config = dict(
    num_hidden_layers=16,
    hidden_size=512,
    num_attention_heads=4,
    num_key_value_heads=4,
    head_dim=128,
    intermediate_size=2048,
    vocab_size=8454,
    hidden_act='silu',
    norm='rmsnorm',
    norm_place='pre',
    norm_eps=1e-06,
    positions='rope',
    rope_theta=10000.0,
    rope_fraction=0.25,
    qk_norm=False,
    attn_scale=0.0884,
    bias='none',
    tie_word_embeddings=True,
    parallel_block=False,
    init='trunc',
    init_std_qkv=0.03,
    init_std_o=0.03,
    init_std_up=0.03,
    init_std_down=0.0,
    optimizer='muon_variant',
    learning_rate=0.0131,
    beta1=0.95,
    weight_decay=0.013,
    lr_head=0.00579,
    max_grad_norm=2.0,
    warmup_steps=200,
    schedule='wsd',
    decay_fraction=1.0,
    decay_shape='cos',
    final_lr_fraction=0.0,
    batch_tokens=131072,
    max_seq_len=1024,
    doc_mask=True,
    train_tokens=766200000,
    max_steps=5846,
    dataset='wikipedia_en',
)
MLP neurons of a small language model. Each row is named by its layer, matrix (up: input weights; down: output weights) and neuron, and shows model dimensions 128-223. Each number is 128 + 32 x the weight over its row's rms, rounded and kept within 0 to 255.
After each neuron's rows, "fires after" lists the tokens most often just before its 100 highest values on Wikipedia text that the model never trained on. A number after a token or word is its count.

L9.up1670 [138 164 155 123  70 114 140  96 130 157  93 107  70 139 115 111 175 158  75  97 108 151 120 152  76 188 137 143 126 109 152  84 101 132 176 123 106 118  32 136 138  79 158 103 154 133 178 137  78 117 148  97  82 178 146 125 126 146  78 143 103 151 100  56 119 130 153 157 165 157 161  50 141 112  71  55 164 121 178 123 129 121 117 113 119  92 110  69 141 175 125 101  82 151 160 122]
L9.down1670 [110  65  92 137 107 104 110 151 120 112 140 110 184 105  88 153  66 131 110 104 166 121 136 122  65 152  94 128 111 109  76 138 106 110  64 123 119 100 116 102 172 148  89 161 106 109 175 112 121 114  55 112 117 123 173 104 163 152 135 156 112 165 134 120  78  94  98 178  95 137 171 144 162 135  60 178  96  90 124 114 161 165  59  98 131 116 231  85 103  76 115 116 104 109 160 157]
fires after: "," 39, " ." 11, "." 10, " The" 6, " to" 4

L13.up524 [139  92  77 121  60  94 152  46 149 141 149 134 163 145 172 176 107 182 156  79  95 144 182  97 122 148 114 139 162  76 130  73 178  84  98 153 108 164  97 101 111 137  81  98 158 135  88  88 154  85 154 154 124 145  76 171 133 120 143 112 111 103 153 171 169  56  79 152 108 137 150  88 101 102  96 105  91  96 132 157 168 135 108 133 122 164  96  85 133 137 178 194  82  98  95 154]
L13.down524 [170  96 129  63 113 128 107  92  88 184  89 156 124 107 139  91  63 151 134 136 119 100  96 108 142 123 161 107 117 148 124 108 100 139 102 101 146 108 121 118 155 129 181  93 103  81 146 166 154 121 170 169 139  96 127  93 107 118  95  81 114 137  49 127 199  75 135 145 129  57 135 114 185 119 132 126  83 156 131 144 119 133 107 126 126 180  80 102 150  58 188 159 102 165 100 137]
fires after: " " 57, " $" 12

L9.up2038 [112 103 139 153 132  99 137 121 185 177  99 138 117  70  90 158 147 144 163 128  91 156 141 131 142 107 167 111 161 116  93 168 128  79 114 112  96 103  77  91  80 140  73  50 171  69 167 110 139 138 125  98  94 160 156 132  71 166 128 130 111 178 192  68 197 165  82 115 192  93 100 121 105 141  96 116 153 172 118 138  92 147 160  99  86 125 150  93 114  99 110 166  79 168  63 128]
L9.down2038 [158 165 106 126  99 164 151 161 171 127 185 105 170 105  99  97 155 204 137 105 175 151 181 164 126 105 107 131  74 113 152 124 143 102 129 163 130  79 101 161 166 134 116 128 198 145 103 138 130 104 160 122  34  63 120 181 156  74 130 135 154 159  94 166 125 125 117 148 106  73 132 143 138  84 137 127  69 133  94 168 145 154 131 138 137 114 154 155 195 106 134 152  82  93 121 127]
fires after: " the" 28, "1" 7, " Sy" 6, " United" 6, " a" 5

L13.up746 [133 122 141 201 151 124 188 155  70 137 113 151 104 121 114  82 180 148 143 127  92  74 103 106 133 108 153 157  99 176 100  80 134 132 151 143 163 111 234  87 179 150 113 154 128 120 132 107 145 138 110 137 167 135 142 112 150 136 142 168  64  99  69 122 111 174  84  84 175 139 136 133 130 194 152 172 147  58 143 144 139 133 138 115 144 211  99 111 136 113  93 170 167 114 165 134]
L13.down746 [ 80 153 153 176 170  98 166 193 143 175 143 167 149  90 136 114 130  84 155 104  91  29 106 118 196  97 158  97 101 126 127 109  82  29  89  99 133 113 168  96 139 153 169 111 121 129 128 166 134 131 125 108 110 115 126 114 117 128 128 195 134 157 101 130  57  56 136 140 109  91 186  83  86 194 116 109 156 110  61 159 195 108 107 151 177 138 138 205 101 151 134  93  91  99 126 104]
fires after: " |" 52, ";" 5

L13.up1317 [131 186 138 114 145  81 109 114 147 114 150 135 122 163 105 164 140 151 111 165 148 142 162  89  74 114 101 191  86 149 107 129 100  98 180 131 123 109 159 166 175 141  85 115 133 110 144 110 102 158  73 100 130 112 157 103 153 186 118 194 112 132 140 128 165 108  74 117 122 112 184  99 121  95 103 173 134 127 138 128 147 150 148  81 144 152 122 104 133 108 135 149 126 121 129 119]
L13.down1317 [134  90 124 198 146 118  97  89 116  86 157 170 139 109 131 122 126 118 117 147 132 113 125 161 145 122 174  99 129 132 130  82 101 172 111 103 154 112 128 104 105 147 210  96 187 124 161 114  72 139  62 122 120 125  81 162  90 141  99 139  97 135 112 110 116 135 225 177 121 156 152 108 159  62 106 117 144 135 124 117 123  96 128 136 141 180  66 100 108  42 124  86  65 131  99 154]
fires after: " |" 48, "0" 5

L9.up1788 [150 154 118 112 125 142 176 123 115 124 145  98 120 129 101 105 147 109 162 126  71 156 176  67 115 211 175 147 144 136 150 135 176 134 140 117 119 118 124 100 126 166 116 111 102  85 116 190  89  91 148 169 119 149 181 125 203 122 136 164 145 109 128 116 177 162  95 182 141 117 166 136  81 165  93 151 112  92  85 107  67 109 168 130  93 149 138  96 165 135 118 149 108 142 132 135]
L9.down1788 [109 147  97 126 127 145 163 141 129 141 151 117 109 155 145 151 150 121 107 124 110 102 102 175  81 124 125 122  75 159 102  70 110 119  90 208 193 121 139 101 143 153 123 173 160 154 102 179 141  98 126 166 133  57 150 101 149 157 133 117 172 116 109 109 118 124 131 146 112 120 116 134 178 135  93 169  71 117 117 102  98 104 152 151 108 141 146 131 183 153 173 185 145 115 213  99]
fires after: "–" 23, "201" 17, "199" 9, "200" 6, "202" 5

L13.up865 [150 114 143  81 118 101 204 108  90 134 105 149 109  97 115 122 102 120  37  89 118 107 137 126 131  83 197 106 151  61 166 144 160 130 178 103 133 127  57 128 140 154 121 120 133 176 114 100 182  91 113 125 128 126 136 115 117  83 111  88 155  86  77 145 130 103 130  99 157 145 148 151 113 156 144 121  93  58  93 127 149 110 118  79 127 190  96 149 118 104 119 119 162 210 218  69]
L13.down865 [ 87 133 100 138 159 105 111 118 196 118  74 134 144  72 115  92  70 122 124  98  74  91 152 178 197 169 120 117 114 183 124  99 199  98  76 145 106  52 116 135  77 132 124 127 116  83  91  98 157 137 103 116 141 114 132  75 106  45 152 163 104 127 117 150 159 106 100 145 114 136 124  77 120 142 149  70 106 136 143 157 110 162 156 133 145 187 115 117 160 133 116 110 129 122  86 104]
fires after: " |" 65, "N" 7

L13.up1673 [111 143 111  78 170 165 114 157  75  94 193 134  82 109 129  76 132 123  66 101 138 158 135 121 145 187 119 132 158  89 110 101 167 112  57 186  45 154 146 135 141  40 163  90  89 143 112 111 157  80 109  77  87 142 168 103  89 140 130 135 121  96 157 115  92 151 121 115 167 150 129 179 146 113  96 139  84  88 141 135 141 107 132  89 136 184 152  89 110 169 128 139 130  95 200  67]
L13.down1673 [122 130 166 159 142 133 100 105 141 145  88 135 166  62 156 115 173 167 102 115 118 135 104 117 147 135 131 142 135 159 100 192  82  61 138 110  68 144 132 159 144 137 146  81 119 124 129  57  56  69 146  95 151  63 118 118 146  68 170 156 172 102  86  54 162  40 131 154  93  46 158 117 116 147 180  88 173 140  69 141 127 129 198 148 127 166  82  80 129 202 108 105 120 157 129 181]
fires after: " " 41, "." 10, "," 7

L9.up299 [114  94 156 134  89 192 138 103 132 109 158 108 189 110 155  91 109 137 113 155 110 157 137 140  75 129 166 145 170 131  93 141  60 130 123 135 136 122 145 109 111 112 143  95  73  81 179 127 204 109  86 108  87 159 166  56 130  89 113  89 169  97 158 116 165 141 147  79 152 130 140 118  79  77 133 163 118 140 107  70 163 139 123 150 201 115  84 123  96 117 165 114 133  91 129 130]
L9.down299 [120  61 134 156 127  75 112 150 147 119 134  93  86  65 132 116  70 127  82  96 102  86 137  70 167  90 138 104 105 116 135 147  95  89  76  77 156  98 116 147 153 139 172  99 116  71 147 178 150  91 146 128 163  63 183 124 184 143  80  61 105 167  59 142 147 109  77 141 114 142 136 134 168 108  78 106 124  84 180 179 117 129 158 119 149 126 112 166 112 177 114  56  81 165 125  93]
fires after: "." 46, " in" 13, "," 5

L13.up1895 [120 107 126 129 119 166 121 117 139 104 127 156 122 123 175  49 106 175 109 159 121 145 142 121 116 142 120 134 172 143 111 157 130 148  92  91 132 134 122 164 175  84 155 119 162 111 100 134 133  61 149 107 123 148  90 122  83 129 151 156 151 138 171 113 129  58 164 137 131 124 137  83 136  99 156 214 205 170 120 148 131 125 125 114  83 121 143 181 139  53 121 121 169 149 151 126]
L13.down1895 [152 177 112 149  40 164 187 187 143 136 151 152  99 155 126 142  87 105 138 128 103 131 115 157 154 106 130 123 148 146 103 171 122 135 165 122 150 110 118 112  82  89 113 174 161 134 119 137 118 210 180 128 144 184 110 132 182 118 150 122 173 106 116 138 111 126 100 143 149  84 150  75  71  57 109 129 202 164 171 140 207 170 138 110 106 141  85 119 136 107 151  70 164 147 151 122]
fires after: " |" 29, " " 28, " was" 6, " and" 5, "-" 4, ":" 4

L13.up461 [131 140  92  86 157 124 133 127 102 123  97 103 121 156 126  57 133 145  71 153 109 119 137  81 108 177 112 115 159  88 107 161  76  71  98 115 122 115 158 105 124 186  99 153 113  86 110 169  74 121 139 126 135  61 173 162  97 140 100 138  95 162 136 128  90 147 159 118 151 125 138 173 136 117 163 119 120 121 145 159  85 118 133 128 143 110 128 145 127  91 106 177 121  83  95 148]
L13.down461 [156 151 169 158 128  94 144 133 163 141  80 145 163 109 187 126 168  91 104 134 176 101 156 157 153  97 142 114 140 124 158 138 120 108 108 178 114 112  95 160 133 139 149 112 196 148 100 114 120  98 194 150 144 109 102 126 124 170 120  68 153 126 141 122 143 126  94 136 120 168 137 101  75 146 144  89 114 120 146 110  97 172 100 187 125  92 144 145 144  75 128 147 235 171 100 159]
fires after: " |" 53, "0" 6, "wards" 4

L9.up463 [115 125  66 139 127  88 112 146 180 158 165 125 166 200 125 126 171 133  96 116 150 135  91 146 115  39 121 111 130 124 123 131 112  58 124 184 159  95 134 168  98 111 157 144 115  53 122  96  90  96 176  47  77  71 138 121  90 144 134 150 187  75 103 122 124 160  80  64 158 117 105 132 183 198 133 128 128 154 181 122  97 134 114 167 118 175  95 130 190 117  92 173 136  93 132  74]
L9.down463 [167  91  96 207 154 103 159 114 166 129 119 148  80  64 191  94 153 129 193 138 128  82  93 136 117 134 116 112 132 151  81  73 141  69  59 134 103 162 161  88 122 133  84 137 114 149 143 151  99 177 102 145 130  57 119 131 181  84 151 117 147  83  85 116  97 135 146 138 176 110 139 158 150 115 115  93 117 130 176  56 142  41 154 133 152 118 118 142 117 112 105 131 115 175  77 204]
fires after: " a" 43, "a" 9, " the" 4

L13.up283 [106  89 154 128 151 175  95 117 103 152  46 128 158 109 130 100 123 120 137 149 145 127 171 125 160 146 118 125  82 160 133 148  88 158  86 114 181 100 167 133 120 165 129 109 159 108 130 153 135 133 126 101  30 158 180 119 163  94 145 151  97 166 109  97  71 175  93  72 103  69 114 116 115 152 182  74 170 142 156 129 137  86 137 113 201 158 129 131 116 137 189 207 144 124 134  90]
L13.down283 [119 126 127 187 107 170 188 124 109 103 127 114 163 106 163 135 113  94  90 158 115 170 139 121 118 108 134 114 126 119 118  94 134 116 100 162 147 139 139 145 151 160 109 145  57 139 146 165 153 100 142 108  98  98  95 126 123 132  39  97 111 103 204 128 200 165 161 115 158 143 160 150 157  89 156 143  42 147 137 105 110  99 128 164 121 125 156 112 121 133  95 148 136  58 132 144]
fires after: " " 42, " was" 5, " Def" 4

L13.up1435 [ 99 117 138 113 143 119 168 195 156 190 161 133 142 128 140 141 133 171 158 108 119 177 151  80 141 126 139 186 138 149 150 113 138 147  59 122 150 118 104 118 145 223 106 139 177 151  93 146 113  84 130 140 179  88 106 131 117 166 130  83 155 122 165 145 155 147 166 131 119 120 154 133  91 139 187 172 158 119 112 131 127 144 148 137 145 111  84 161 125 142  81 149 124 154 133 110]
L13.down1435 [177 143  72 133 149 134 127 118 163 131 109 172 118 148 125 160 112 183 122 111 129 137 126 102 112 117 128  99 156 143  71 111  92 129 132 119 124 151 101 154  92 166 155 160 161  65 122 166 121 113 155 160 152 145 152 153 133 169 111 138 120 119 166 122 183 127 163 118 116 101 190 178 108  71 162 127 188  80 173 146 141  77 137  84  83  72 107 101 116 163 128 121  70 117 103 189]
fires after: " " 33, " |\n" 8, "–" 7, "/" 4

L9.up1267 [130 131  87 120 117 177 161 111 151 138 120 172 119 174  94 107 117 198 107 124 118  56 108 200 111 137 124 183 127 126 108  86  89 165 162 166 159 155 130  86 174 119 118 113 123 133  97  81 147 149  93  93 141 122 109 123  88 121 122 130 138 145 131 130  82 102 151 125 122  86  98 186 149 165 180 103 145 118 162 137 127 120 193 145 151 115 174 113 166 110 182 194 105 119 116 118]
L9.down1267 [186 189 125  63 127 125 137 115  87 194  94 168 143 145 136 125 147 141 145 122 110 153 118 164  87 163 165 116 157 130 159 116 122 166  95 136 148 106 104 116 104 128 172 109 117 136 166  86 155 162  98 143  93 191  76 144  82 131 135 137 142 161  93  80  61  94 114  71  64  97 169 160 131 115 128 106 109  95 126 152 145  81 116 167  72 115 162 123 162 138 102 148 130 153 140 149]
fires after: " " 36, " the" 14, " of" 7, "." 5, " late" 5, "a" 4

L13.up424 [203 124 168 127  80 103  81 188 177 160 167 149 165  89 102 158 125 146  84 132 208 118  75 158 115 134  83 144 145 157 101 111 124 131  95 166 129 159 101 152 118 160 135 160 213  92 133 147 127 160 113 193 145 186 128 147 152 121 136  75 144 109 114 125 115 161  88 100 154 164 137 114  84 193 141 126  55 133 144 157 199 140 117  91  84 175 194 162  50 141  98 163 196 143 103 117]
L13.down424 [164 150 137 115 164  82 126 157 115 133 128 152  96 182 177 127  97  88 100 179 128  87 142 121  76 164 102 127  79 133 140  84  83 176  54 132 112  78  81 107  91 163 142 145 144 139 117 177 131 116 116  38 137 105 173 138 169 135 141 123 103 123 113 143 114 131  87 137 107 137 112 131 145 119  96 138 121  98 102  86 155 111 125 130 141  66 109 148 161 174 129  69 105 105 179  77]
fires after: " |" 34, " to" 8, ":" 5, " the" 5, " L" 4

L13.up941 [159 101 148 155 106 185 168 121 127  79 169 174 208 163 162  71 104 105 101 104  80 105 125 143 117 159 111 172 114 180 138 123 100 162 177 134 201  92 132 123  93 151 150  71 161 110 124 165 104 160  81 120 111 124 165 103 178  90 133  82 139 102  96 119  96 116 107 139 101 125 122 145 129 222 195 140 123 141 181 152 106 127  74 132 121 132 126 114 200  75 107 152 127 123 143 114]
L13.down941 [160 105 169  93 166 115 118 104 116 114 142 155  70  81 159 129 177 136 146 139 112 114 172 119 114 131 159 101 104 109 132 114  85 179 142 192 160 148 130 119 144 129 122 157 144 159 101 139  74 124 140 175 146 100 115 147 127 158 125  50 122 113 101 221  96 144  98 114 110 169 105 134 157 162 124 142 128 124 109 168 138 169 166 185 155 141  92 158 142 168 127 158 158 132 177 148]
fires after: " " 33, " |" 19, " in" 8

L13.up315 [105 127  97 129 141 159 145  75  68 187 109 137 124  85 131 101  93 133  95 133 129 177  65 104 111 188 147 171 115 113 150  75 112 166  91 119 132  98 111 104  93 132 135 104 111 107 152 148 159 145 121 162 148 150  96 123 112 125  89 117 154 139 171  91 141 120  88 142 116 140 116  71 106 107  97 149 169 117 125 167 101 162 116 105 105 124 141  97 166  89 164 146 127 122 158 167]
L13.down315 [ 71 136 116 167 109 104 150 138 138 117 145 204 131 140 129 103  73 124 165 105 120 136  69 166 147 117 111 130 135  86 122 125 162 134 153 130 115 122 122 164 105  61 159 176 143 112 217 113 173 220 134 158 123 149 134 116 104 138 130  96 106 141 154 128 120 129 146 152 123 108 129  96  89 124 107  90 131 117 144 170  68 140  97 164 115 113 118 121 129 132 184 114 117 168 159 151]
fires after: " " 37, " (" 19, "," 9, "–" 6, " M" 5

L9.up1848 [ 89 152 162 131 150 120 161 136 124 103 161  61 204 143  91 102 157  93 149 172 140 162 171 105 117 106 140 206  91 114 133 157 147 144  64 122 110 171 156 150 134  65 105 165 114 129  81 135 156  95  88  90 146 177 179  66 153 145 113 142  45 114 148 177 115 130 129 132 121  88 119 143 112 136 153  92 148 118 116 134 194 148  60 142 104 165 138 139 123 157 133 129 110  95  84  68]
L9.down1848 [ 87  92 127 115 129 144 154 158 156  98 191 113 136  79 102 122 145 127 165 127 136  98 124 160 102 134 142 182 131 120 193 110  71 132  84 114 148 148 144 120 145  57  61 180 137 125 115 128  38 102  91  84 242 176 164  92  62 169 130 124 107 107 198 146 152 184 174 109 150 109 133 135 103 121 167  96 179 113 138 164 162 158  75 162  98 113 157 181 151 102 140 145 119 162 112 113]
fires after: "." 23, "," 17, " addition" 6, " D" 4, ".\n\n" 4, "or" 4

L9.up1144 [131 170 213 122 130 134 119 163 110 167 137  95 105 174 148  65 104 117 163 142 150 113 168 133 111 117  79  87  96 133 103 123 108 140  43 113  85 111 171 147 138  95 110 126 120 151 166  90 171  68 120  95 144 125 115 151  74  99 121 107 133  79  70 102 169 149 169 167 128 143 229 109 136 167 140 161 133 184 129 163 123 125 152 162 122 167  84 123 151  70 110 140 181  83 185  68]
L9.down1144 [171 117 124 164 163 178 119 122  88  61 131 161  93  21  89  99 108  91 170 133 129  85 168 118 111  85 129  83 167 119 103 145 139 118 202 139 149 108 139 129 128 147 136 147 150 134 102 144 145 112 159 166 110  99 121 121 173 108 106 106 189 110 170 150 119 113 125 189  88 112 112 167 148 134 169 155 127 152  83  72 163 135  99  87 111  75 181 139  93 186  82 137 109 116 129 174]
fires after: " |" 33, " /" 13, " a" 8, " A" 5, "==" 4, "″W" 4

L9.up1341 [124 102 120 142 150 100 182 116  90 141 116 123 137 123 103 119 168 135 143 124 101  89 144 195 115 171 121 128 166 125 124  66 126 115 129 106  69 132 167 142  64 127 146 140 148  93 129 108  82 115 141 138 141 153 135 115 108 125 156 162 164 112 157 166 115 135 129 104 175 160 139 107 114  95  96  77  66 109 163 135 142 177 165  67 145 142 159 126 119 115 164 116 168 135 145 152]
L9.down1341 [165 131  56 114  96  78 115  76 102 137 118 152 116 103  58 104 139  83 113 122 116 150  43 180 131  86 125 138  86 103  98 156  84 182 106 115 166 157 125 121 116 173 101 166 171 171 120 135 141  55  88 211 176  77 112 134 125 105  46 112 117 173 107 111  56 153 143 126 143 110 164 187 124  73 120 135 124 144 160 162 120 145 111 137 132  88 155  82  78 136 131 118 112  72 125 119]
fires after: " the" 18, " was" 16, " as" 5, " is" 5, "U" 5, " W" 4

L13.up1754 [120 170 119 117 117  96  92 186 153  97 162  82 137 133 106 129 156  72 163 144 170 115  74 104 133 126 200  92  83 139 119 107 170 119  85 130 163 142 186 148 117 123 162 147  85 172 112 130 135 161 176 148 135  94 142 108 115 128 108 172 141 197  70  70  85 184  81 124  70 138 135  87 140 122 162  95 168  97 107 133  99 100  86 140 167  82 126 144  79  92 133 118 163 128 151 133]
L13.down1754 [113 166 133 149 142 100 152 138 136 184 138 145 117 135 138 141 117 110 116 141 138 160 180 105 166 174  60 141 165 159 171  92 143 165 176 122 166  65  82  75  76  84 113 102  80 128 102 102 135 148 108 164 114  62  88 170 133 202  83  90  98 118 183 194 145 131 131 126 170 176 172 119 127 198 217 124 114 128 127 100 130 175 137 141 100  79 151 166 168 123  69  77  98 113 164  76]
fires after: " " 48, "′" 4

L13.up1955 [150 106  75  85 108 128 114 167 116  91 180 158 108 143 146  65 166 104  98 156 187 149 158 126 141 164 156 120 143 183  75 142 102  85 106 140 129 150 143 124 169 176 117 134 136  72 127 157 156 155 148 109 173 147 152 162 132  86 185 193  97 105 101  93 119  99  74 135 140  79 101 193 115 162 173 133 167  97 116 139 123 206  88 137 142 120 114 160  97 151 101 165  73 182 163 133]
L13.down1955 [ 98 121 153 118 108 140 148 177 143 101 121 167 199 142 148  97 159 127 177 137 144 104 161 132 128  49  74 168 116 121  71 139 180  90  77 129  91 143 141 199 126 149 190 139 121 121 115 107 107 169 104 145 144 134 109 118 111 138 135 168 113  84  92 123 126 140 130 118 167 134 153 184 128 198 121 142 118 116 145 194 135 159 154 193 162 112 120 125 123 100  99  81 166 138 191 123]
fires after: " |" 46, ";" 9, " mm" 4, " (" 4